config.toml
n_layer = 10
d_model = 576
n_head = 9
n_kv_head = 3
head_dim = 64
d_mlp = 2304
vocab_size = 16384
activation = "gelu"
norm = "layernorm"
norm_place = "pre"
norm_eps = 1e-06
positions = "rope"
rope_base = 10000.0
rope_fraction = 1.0
qk_norm = false
attn_scale = 0.125
bias = "none"
tie_embeddings = true
parallel_block = false
init = "normal"
init_std_qkv = 0.0155
init_std_o = 0.00346
init_std_up = 0.0155
init_std_down = 0.00173
optimizer = "adamw"
lr = 0.00103
beta1 = 0.95
beta2 = 0.99
weight_decay = 0.13
lr_head = 0.00396
grad_clip = 1.0
warmup_steps = 347
schedule = "wsd"
decay_fraction = 0.59
decay_shape = "linear"
final_lr_fraction = 0.0
batch_tokens = [65536, 131072, 196608]
seq_len = 2048
doc_mask = false
train_tokens = 923200000
steps = 7148
dataset = "wikipedia_en"
MLP neurons of a small language model. Each row is named by its layer, matrix (down: output weights) and neuron, and shows model dimensions 16-79. Each number is 50 + 10 x the weight over its row's rms, rounded and kept within 0 to 99.
A block is one neuron, or neurons of one layer that tend to fire together. After each block is what it responds to, as a language model described it from the Wikipedia text at the highest values.

L5.down35:58 37 34 48 49 60 39 44 50 48 50 51 47 43 38 57 52 55 41 46 53 55 66 66 56 47 47 48 41 47 48 55 55 55 38 00 47 46 45 47 48 35 55 43 62 69 53 32 57 43 42 41 31 62 53 45 54 52 70 47 53 54 46 51
L5.down430:58 59 52 53 39 55 54 41 43 52 46 29 51 50 43 51 55 58 43 53 53 56 64 61 31 46 44 51 24 47 54 44 46 57 50 00 51 48 36 54 59 28 49 35 39 50 35 43 36 55 62 53 37 41 62 39 57 55 55 35 57 45 53 85
L5.down528:71 42 32 57 49 58 59 51 53 29 51 49 42 58 50 55 55 48 50 33 54 56 45 33 51 59 64 39 59 67 35 56 52 38 43 22 62 52 42 74 32 73 38 40 54 34 47 58 56 54 41 50 49 40 65 46 58 32 55 59 47 38 60 41
L5.down878:50 60 59 40 40 59 47 53 53 51 49 44 43 53 60 45 52 54 42 55 68 62 68 50 37 58 50 39 46 46 42 38 52 56 38 00 59 42 49 56 49 34 46 39 56 52 43 50 56 48 71 56 42 44 70 65 48 65 55 38 47 37 47 83
L5.down1025:51 54 55 59 56 52 54 49 47 59 56 35 42 41 54 37 45 53 34 61 48 59 68 70 54 45 51 43 40 41 41 55 55 62 40 06 44 50 53 51 47 35 49 50 57 57 33 47 66 49 48 39 56 56 59 34 51 52 63 46 56 58 48 61
L5.down1099:56 65 54 52 36 60 51 40 42 48 40 30 46 37 27 53 49 45 43 61 54 54 56 59 37 47 41 51 33 48 55 42 47 60 50 00 56 57 36 59 64 37 43 34 47 49 30 38 38 52 54 56 43 47 65 35 51 46 62 38 52 45 48 80
L5.down1238:57 63 46 54 39 50 60 45 47 54 48 26 50 43 40 48 53 55 52 60 53 53 69 66 30 47 45 41 30 53 56 48 50 57 53 00 50 48 40 58 57 29 49 34 49 53 27 40 39 58 52 57 35 47 66 29 58 53 51 37 48 43 58 76
L5.down2067:56 39 57 52 50 65 56 61 40 54 70 64 33 55 59 44 61 37 75 38 41 55 68 46 37 60 57 54 49 43 46 52 47 23 40 22 56 48 45 60 37 51 46 43 39 49 56 52 59 39 49 56 31 51 54 49 56 52 52 57 51 36 43 28
Responds to: Segment-ending boundaries

L6.down97:71 61 41 45 42 50 76 51 41 55 61 37 66 53 41 46 49 39 65 35 37 48 41 48 49 58 43 48 47 42 56 54 55 56 60 37 31 37 59 39 47 41 36 42 41 51 56 68 39 58 48 49 51 69 43 72 56 48 47 60 50 36 50 57
Responds to: University of, name openers

L3.down673:60 55 57 57 56 38 50 55 51 51 27 47 60 33 33 59 59 60 46 45 39 50 54 44 34 48 62 46 33 45 48 58 46 59 54 49 59 57 39 44 64 40 53 43 42 66 64 47 49 58 33 60 48 41 43 52 66 41 45 50 49 46 46 62
L3.down788:58 70 57 55 40 57 35 61 46 43 44 54 37 30 49 68 61 53 73 63 37 54 65 50 47 58 44 34 63 46 59 57 51 49 50 46 53 55 49 55 46 49 55 45 62 47 48 64 65 35 46 45 43 47 43 33 54 44 34 55 58 55 42 50
L3.down1379:54 74 53 62 61 50 47 56 62 35 58 57 60 51 37 35 38 39 60 47 29 42 41 67 61 56 41 50 38 58 60 50 41 48 50 60 79 43 50 46 42 54 42 46 55 45 53 43 54 57 45 45 41 42 34 70 50 37 26 44 51 53 42 50
L3.down1465:44 51 35 38 51 42 55 48 50 64 45 62 45 37 55 39 70 54 49 40 44 46 52 37 43 38 60 56 63 43 49 53 46 56 39 49 49 49 35 58 55 40 52 44 42 56 62 40 67 41 42 37 38 49 54 59 54 51 63 57 47 69 36 46
L3.down1718:51 50 50 42 36 46 41 37 40 50 30 52 63 62 53 66 46 35 52 44 69 55 70 51 53 57 31 43 49 50 35 48 51 46 43 54 62 44 30 61 52 41 43 48 54 56 48 52 58 62 69 54 52 30 36 67 47 27 38 46 32 39 50 68
L3.down1825:51 50 72 44 57 57 48 55 58 38 56 43 44 44 56 63 57 48 43 65 41 35 44 53 43 34 38 55 47 44 42 45 36 56 48 40 53 56 27 48 39 34 53 44 48 44 44 40 51 59 38 61 60 46 43 52 39 44 37 42 38 40 49 71
L3.down1935:66 47 55 43 66 48 39 57 60 40 61 57 56 41 59 39 47 47 53 32 47 42 56 49 63 49 55 54 48 37 51 53 52 45 45 70 51 36 60 45 51 36 35 31 59 40 41 48 71 23 63 52 51 35 47 47 51 48 42 53 62 59 52 62
L3.down2270:45 58 46 56 40 47 28 56 58 53 42 39 55 51 62 35 65 52 54 47 47 44 54 63 38 56 55 46 45 43 47 36 33 46 60 47 34 45 29 55 54 55 44 59 41 51 42 61 61 28 62 55 39 42 39 49 53 58 40 32 62 47 64 57
Responds to: Word piece after initial consonant

L3.down57:61 37 42 64 42 49 53 36 63 41 48 32 47 60 40 47 41 48 72 44 30 66 52 50 56 57 60 44 66 44 42 45 50 55 59 89 37 28 43 52 37 39 47 39 26 48 64 55 40 52 47 70 38 48 42 27 62 48 70 44 54 49 53 16
L3.down291:42 51 56 57 46 52 55 46 36 53 48 55 56 52 57 60 29 63 43 52 49 52 27 65 54 56 55 44 45 47 54 67 40 49 50 33 52 55 55 40 55 42 32 36 75 52 29 59 49 50 34 63 33 61 52 52 60 48 51 51 46 47 52 11
L3.down312:26 63 31 56 59 46 52 43 45 47 51 43 57 43 48 44 48 64 63 32 41 42 49 55 53 58 62 27 29 54 54 58 51 50 45 30 38 24 67 50 37 62 67 43 61 63 42 62 45 44 47 64 30 49 43 57 68 47 43 41 53 49 42 42
L3.down319:42 47 42 48 54 51 40 53 51 53 61 43 37 51 47 38 44 33 45 32 49 52 39 32 53 44 67 53 49 66 47 37 61 44 48 00 52 40 61 47 28 44 56 53 50 59 48 56 56 46 55 51 44 44 60 58 38 42 53 36 51 48 46 51
L3.down917:54 54 37 49 58 69 51 36 48 51 57 54 43 37 63 60 45 43 38 43 26 55 50 33 41 54 51 38 46 80 58 38 35 36 50 16 34 52 64 58 59 55 68 42 52 58 48 46 56 41 37 42 29 68 42 41 58 64 58 54 57 39 50 57
L3.down960:51 47 44 63 51 52 42 50 54 60 49 58 50 54 53 40 50 49 85 45 33 38 52 54 48 51 59 46 41 49 69 49 46 45 53 00 50 31 61 58 50 40 47 50 51 73 52 45 54 62 47 48 30 61 48 59 56 49 52 37 43 44 53 34
L3.down1569:46 41 48 45 51 63 40 52 47 52 46 71 42 52 46 45 43 43 58 31 39 43 52 52 48 45 42 57 41 53 50 45 51 45 47 00 53 29 56 45 40 36 51 46 51 78 50 51 47 65 46 46 41 55 58 56 44 49 47 45 43 40 47 32
L3.down1742:38 45 43 66 49 51 51 43 57 71 55 57 55 58 60 43 47 46 81 38 35 48 51 74 54 49 61 59 48 44 49 59 54 41 62 00 48 32 49 48 47 37 42 44 45 68 54 47 70 57 56 40 34 53 53 41 54 59 51 40 45 50 49 31
Responds to: Paragraph and row boundaries

L5.down220:48 34 44 40 40 33 57 51 57 56 43 51 55 50 43 55 66 61 45 41 56 48 51 54 47 47 48 52 52 45 49 57 60 45 49 39 46 42 41 38 37 48 34 72 60 62 68 33 55 35 55 48 63 58 46 48 48 40 59 50 57 48 52 42
L5.down249:66 44 47 56 34 43 50 37 44 48 39 39 31 45 54 55 47 60 60 34 57 68 47 42 45 43 47 43 55 53 37 61 63 46 55 62 43 45 39 56 50 38 57 81 60 47 56 33 60 47 52 26 42 54 53 52 39 35 60 56 45 60 47 25
L5.down310:54 57 42 55 65 60 33 28 34 33 37 32 47 58 47 51 59 43 55 51 33 46 48 52 69 53 54 51 50 46 38 29 57 59 51 53 38 49 41 51 47 51 53 43 51 44 53 63 59 28 37 42 55 54 56 49 57 66 56 46 48 46 59 47
L5.down883:84 50 60 57 49 34 30 57 47 55 18 54 43 44 58 53 60 43 47 50 50 51 68 59 64 34 33 54 61 39 53 57 58 56 61 48 39 44 68 67 62 47 42 40 61 57 60 44 42 46 74 36 49 55 38 43 65 48 60 45 58 46 68 54
L5.down1552:50 45 48 63 40 56 53 70 62 42 38 47 49 46 57 49 41 47 47 49 47 71 50 66 50 49 47 44 70 69 48 47 63 60 54 41 42 57 42 69 39 44 64 65 56 48 46 44 55 69 61 48 50 53 43 51 64 52 48 40 50 54 64 49
L5.down1632:51 55 47 51 58 64 42 53 60 43 55 43 54 46 63 35 59 46 47 57 51 71 43 54 44 50 44 48 35 49 57 37 51 44 67 60 58 54 62 43 48 39 55 39 46 52 42 53 55 60 60 42 67 54 45 40 47 63 52 38 54 50 68 26
L5.down1786:50 48 58 61 56 61 40 40 44 44 56 50 51 56 59 43 51 51 55 54 54 53 58 64 58 50 48 60 51 31 49 41 41 51 36 89 60 65 49 46 37 62 49 38 29 33 45 48 29 53 35 56 39 53 56 45 56 44 46 46 51 52 53 41
L5.down1943:61 48 61 34 65 55 51 42 43 57 60 56 36 55 72 56 60 52 69 52 46 65 46 63 34 45 58 44 42 59 50 52 44 54 49 73 62 73 73 50 50 51 41 47 47 44 33 52 43 44 37 51 62 66 46 53 46 67 46 47 35 48 66 23
Responds to: Mid-word fragments in names

L3.down412:54 52 49 39 58 20 32 60 39 59 66 58 41 40 54 42 45 48 56 53 55 41 49 51 51 52 44 48 53 48 55 39 57 48 48 54 63 30 56 54 42 33 54 69 48 49 56 45 41 70 65 47 76 59 56 68 50 52 57 56 57 51 59 59
L3.down504:36 62 19 58 47 56 59 56 50 49 67 66 71 41 54 37 62 54 58 70 56 60 44 54 47 50 33 55 47 39 52 55 47 49 42 57 64 49 50 30 60 54 31 59 50 71 39 66 38 43 55 53 55 44 67 75 57 47 55 52 36 46 48 54
L3.down941:48 24 34 49 48 56 61 42 43 48 49 58 44 55 39 69 42 44 43 59 47 32 57 38 47 38 38 53 61 38 48 46 57 50 49 55 68 44 34 50 56 51 62 48 52 53 46 58 49 46 57 42 73 59 59 69 73 69 62 52 45 47 49 61
L3.down1073:39 41 47 47 45 49 57 52 46 51 58 67 51 36 43 51 51 41 35 48 63 28 58 46 58 46 29 46 54 51 48 39 61 51 67 72 55 66 43 48 67 52 61 49 53 52 70 55 53 59 51 61 56 55 55 61 61 50 38 52 61 61 63 32
L3.down1369:50 48 48 58 63 54 61 53 54 30 58 54 36 58 43 56 53 40 59 52 13 57 68 48 47 54 39 58 56 49 41 42 48 53 49 55 50 63 30 52 39 43 59 35 55 41 58 57 56 58 56 50 45 58 45 62 49 46 33 43 36 48 59 45
L3.down1476:50 51 68 49 37 52 48 51 50 45 59 39 33 52 44 44 45 53 64 67 51 68 52 47 43 46 53 40 52 46 62 64 31 59 60 66 50 42 52 57 66 51 50 39 47 62 53 56 68 49 72 42 38 52 52 48 50 22 58 39 53 56 55 53
L3.down1587:43 46 49 49 47 55 71 58 44 53 54 49 43 40 60 37 81 56 61 62 18 55 47 47 59 49 44 53 63 60 54 50 53 57 51 63 67 57 59 49 38 44 50 55 58 53 55 46 36 39 64 37 68 44 40 52 61 42 49 57 53 51 53 47
L3.down1753:52 42 48 47 42 44 46 50 50 66 38 49 38 34 48 41 41 50 48 62 52 52 68 61 56 47 29 54 46 59 45 46 46 55 65 69 42 64 24 50 67 51 51 56 62 55 54 44 59 64 67 37 60 57 41 41 38 52 37 33 46 43 50 46
Responds to: Institutional name "of"

L6.down990:64 52 49 41 52 39 44 42 44 49 57 52 53 47 47 59 61 53 45 56 51 62 40 53 63 56 54 58 52 55 61 49 47 64 62 55 52 42 57 47 46 45 57 43 61 52 56 43 63 50 61 32 64 39 70 48 49 45 48 50 52 67 56 59
Responds to: Table numbers and punctuation

L5.down287:47 41 41 41 56 54 57 39 40 63 63 51 57 68 59 55 57 50 52 39 47 38 55 66 46 49 56 70 40 63 45 35 54 39 61 19 63 50 58 64 39 46 45 40 43 56 39 54 48 47 58 57 52 68 66 64 43 41 39 56 57 26 51 69
L5.down720:57 38 34 52 65 55 60 43 45 40 48 51 44 66 39 59 49 62 56 40 44 54 47 48 45 51 55 47 48 50 45 47 51 45 45 69 42 47 55 63 47 51 63 54 48 53 47 46 31 62 78 44 33 65 34 67 61 50 50 51 48 54 47 51
L5.down1039:51 65 39 42 43 59 56 57 49 49 56 58 51 49 43 43 56 42 52 50 55 77 48 62 54 59 51 53 52 60 58 51 41 58 65 72 43 56 43 57 54 64 42 52 65 44 39 29 49 57 36 54 37 48 37 58 49 52 52 66 48 62 78 43
L5.down1232:45 23 62 35 50 42 53 39 57 29 46 53 60 60 34 44 31 52 51 52 35 43 54 41 39 52 49 48 53 69 50 57 38 58 39 52 46 56 39 53 65 44 64 31 40 48 48 51 37 30 58 31 69 35 47 55 58 53 42 47 44 47 49 36
L5.down1470:61 69 66 42 43 51 50 53 43 50 47 51 43 43 66 44 41 47 53 53 37 52 35 50 22 60 64 51 53 51 50 60 57 63 66 60 55 68 62 49 48 47 81 45 71 62 53 42 39 36 59 46 56 56 55 48 56 46 80 67 37 47 64 55
L5.down1532:34 35 61 65 46 63 47 56 51 43 39 64 48 54 57 51 43 50 52 44 41 38 38 43 38 30 42 52 56 48 49 44 57 76 37 50 69 55 58 50 51 56 41 41 61 53 61 39 66 37 52 34 51 59 39 47 34 38 64 49 55 48 47 64
L5.down1557:54 35 40 38 44 47 44 46 60 55 57 52 49 50 45 30 36 62 52 51 41 58 55 54 67 43 39 57 40 51 46 63 48 45 54 83 56 60 65 68 49 51 41 42 44 59 49 62 41 47 80 59 35 58 51 45 38 47 44 48 44 42 46 43
L5.down1733:62 42 65 74 53 49 38 38 43 47 56 49 53 59 71 51 58 51 43 47 57 53 53 59 53 40 52 52 47 57 62 39 65 58 56 56 38 62 66 33 53 43 60 51 40 34 41 38 36 69 50 49 41 44 38 55 54 69 40 17 43 61 63 59
Responds to: Fragments inside notation

L6.down702:52 44 47 42 50 54 55 59 50 60 51 52 54 51 50 55 52 53 64 51 37 37 49 54 58 41 44 47 48 50 58 43 45 44 48 00 49 18 71 50 44 45 45 52 53 70 42 54 55 41 46 45 44 51 56 57 46 45 42 51 54 45 43 41
Responds to: Sentence and section boundaries

L5.down719:42 36 36 45 61 63 30 60 53 38 68 50 57 49 39 54 55 52 67 68 43 41 56 63 54 65 49 48 47 50 46 43 55 59 49 78 68 68 60 62 51 44 46 32 29 37 51 29 43 49 53 61 52 67 46 61 47 38 56 55 69 52 43 57
L5.down842:54 48 26 42 57 62 55 49 63 56 54 29 55 44 40 51 61 39 65 38 33 39 46 61 27 62 54 26 43 68 49 58 55 62 41 67 54 63 49 50 40 54 45 47 56 44 50 61 54 40 49 37 39 34 47 61 64 43 58 37 49 56 46 47
L5.down969:52 39 38 54 56 57 69 35 41 58 64 63 57 47 56 50 45 37 46 60 39 54 39 50 52 37 53 50 40 33 44 51 50 42 45 64 43 42 37 36 44 66 43 50 63 54 41 50 42 54 60 45 52 42 40 57 45 51 60 64 53 56 48 40
L5.down1108:42 50 60 53 49 39 55 57 63 46 67 56 35 44 54 37 59 48 63 70 40 58 58 59 49 60 49 57 50 46 46 73 52 55 34 62 55 50 43 53 41 48 42 37 43 38 48 54 47 50 56 38 50 55 44 45 44 43 46 35 54 53 52 61
L5.down1174:70 51 67 41 49 59 44 56 62 55 43 42 47 57 38 46 51 51 50 49 66 46 45 43 47 41 51 38 54 59 63 49 41 50 42 62 40 60 54 39 47 52 36 57 68 56 47 36 56 49 38 45 47 56 39 48 49 45 57 37 55 36 67 48
L5.down1734:55 63 39 42 44 47 51 17 45 48 61 53 57 44 58 56 48 59 62 30 57 44 56 63 59 63 65 53 38 41 46 37 40 48 52 92 48 54 69 48 40 61 47 55 54 40 48 45 46 45 54 59 53 58 38 48 55 42 48 54 46 55 30 42
L5.down2021:69 45 49 40 48 43 55 38 27 59 47 38 50 52 65 56 54 44 42 42 57 57 53 71 55 73 36 31 41 47 61 51 45 49 61 65 42 39 47 56 52 51 43 56 65 54 65 50 56 55 41 53 43 40 42 42 44 55 42 71 67 49 54 34
L5.down2206:49 61 39 57 56 56 57 66 65 52 51 32 54 47 38 51 61 62 63 56 43 51 67 44 46 67 49 58 49 46 46 50 43 41 50 67 59 52 46 37 54 44 57 50 60 49 30 66 72 49 75 41 46 56 57 54 50 62 59 33 35 41 56 30
Responds to: Connectors inside institution names

L6.down1583:47 56 47 37 33 49 59 37 52 48 53 41 33 66 59 43 43 56 44 38 33 68 41 62 44 34 50 47 44 44 48 43 28 33 44 46 36 63 53 41 33 50 44 34 57 44 40 53 45 47 40 57 54 50 34 52 51 59 64 65 39 53 55 69
Responds to: Word continuations after initials

L3.down82:42 32 40 41 57 58 61 58 60 34 57 52 53 50 42 38 47 59 53 63 36 59 31 40 66 67 45 31 65 47 60 51 28 51 36 63 51 39 50 62 50 51 48 47 45 55 62 71 49 52 71 45 36 60 46 55 50 44 50 48 63 47 43 37
L3.down426:67 46 60 41 48 60 59 45 43 55 54 56 46 53 48 50 30 42 37 61 56 61 49 60 49 60 54 43 26 50 63 38 56 48 40 43 41 52 46 38 50 43 41 45 45 40 63 57 52 58 60 50 45 42 43 50 51 50 60 51 59 51 48 57
L3.down567:49 46 38 53 58 52 57 48 60 54 35 44 35 44 39 53 70 54 49 55 44 58 53 43 47 55 59 56 53 51 49 40 54 53 48 53 50 25 68 53 44 44 47 44 45 38 38 40 63 30 47 49 62 44 31 60 54 46 53 50 49 71 45 44
L3.down995:42 56 41 65 52 51 53 48 46 29 35 42 41 66 63 55 52 53 57 50 63 45 54 51 56 37 47 54 45 48 51 64 60 53 35 66 50 59 45 42 65 52 31 58 69 68 62 40 56 44 41 51 63 77 51 37 59 44 45 43 59 51 52 47
L3.down1223:57 55 45 42 46 57 40 60 37 26 40 58 42 43 60 48 34 50 45 52 46 30 44 44 52 68 59 59 61 53 54 50 53 44 46 73 54 55 48 50 37 61 43 48 64 45 39 60 67 29 61 46 44 46 57 51 53 51 55 47 55 47 35 38
L3.down1834:57 51 49 57 38 52 37 51 21 57 49 53 49 44 51 56 40 56 43 43 55 62 22 41 41 46 36 49 44 49 30 47 65 45 35 63 39 57 43 55 63 60 53 66 51 57 41 65 46 60 33 38 58 43 42 34 49 56 56 57 59 56 42 38
L3.down2080:53 55 42 35 58 30 49 48 57 55 38 44 47 64 47 41 48 58 44 32 46 57 45 47 67 55 42 38 47 40 33 47 59 65 65 59 55 33 64 48 59 37 42 59 35 70 52 42 48 55 46 42 62 59 45 34 61 50 51 40 40 38 38 34
L3.down2260:56 48 42 55 52 62 52 44 41 46 62 65 64 38 73 46 49 52 37 63 48 41 26 51 56 62 50 45 38 52 50 41 48 48 63 99 52 40 57 48 46 80 52 40 63 52 42 60 50 31 37 40 50 57 48 48 38 46 71 43 60 53 46 20
Responds to: Hyphen continuations and year colons

L3.down250:23 58 50 53 49 57 55 38 54 66 40 71 60 39 57 47 48 51 51 41 58 58 41 56 47 59 65 46 42 53 57 68 53 49 42 52 57 48 62 50 53 62 55 38 45 68 49 49 48 47 51 54 38 37 43 58 48 74 50 64 49 40 43 50
L3.down582:40 56 44 40 55 53 37 58 45 51 36 50 42 60 39 33 52 64 44 62 48 52 34 53 55 48 41 35 53 47 63 47 43 64 50 57 29 47 43 41 34 54 62 58 50 51 42 53 56 55 48 46 54 51 15 49 42 55 42 48 51 58 58 53
L3.down768:61 43 52 82 52 58 47 55 57 55 45 48 56 45 61 33 47 42 48 66 54 38 70 21 58 62 64 51 46 47 41 50 51 59 50 50 38 45 62 49 59 57 36 50 48 58 49 34 46 56 58 48 74 62 39 59 50 44 44 44 48 59 50 48
L3.down1098:57 53 73 48 37 45 38 43 62 67 68 52 53 64 50 36 65 58 45 56 55 41 39 44 50 61 56 44 53 57 58 53 53 61 46 64 63 46 64 44 59 36 52 47 44 40 72 69 74 51 45 38 38 56 32 49 49 46 57 51 48 40 53 40
L3.down1586:42 67 44 64 62 46 40 65 59 49 52 57 53 55 53 41 66 37 55 44 35 38 54 46 71 45 46 27 53 53 36 68 60 70 43 61 59 53 58 47 51 58 53 59 46 37 61 32 56 58 42 52 68 52 42 51 47 47 53 38 54 54 49 79
L3.down1973:50 44 67 51 60 56 51 54 46 51 40 73 52 43 53 66 56 33 50 60 45 44 42 38 41 50 58 59 50 39 52 58 56 59 46 56 59 56 54 59 49 48 61 68 45 52 36 48 45 49 50 55 54 55 24 50 62 54 47 57 58 56 51 48
L3.down1980:32 24 54 53 66 48 58 53 65 42 59 62 56 51 32 63 63 54 45 64 57 41 54 35 46 33 44 49 49 50 48 45 46 50 44 83 70 40 37 52 38 55 49 48 54 44 59 54 45 57 58 40 56 53 38 62 52 43 50 40 47 54 57 46
L3.down2025:55 60 64 61 67 42 53 57 59 43 51 58 57 60 42 50 60 48 59 55 39 61 51 64 32 52 60 49 52 50 45 40 47 57 57 42 59 52 54 40 61 44 54 52 29 45 52 48 70 35 34 44 39 43 47 57 46 35 48 61 48 49 54 41
Responds to: Inside institution names

L6.down888:44 54 43 29 34 55 52 65 55 51 47 61 70 40 59 44 59 44 54 54 47 47 41 54 50 32 62 56 55 52 57 51 41 62 36 31 42 45 54 35 69 41 60 57 53 32 41 53 43 64 57 42 50 50 45 52 51 63 30 51 57 41 59 59
Responds to: Of in institution names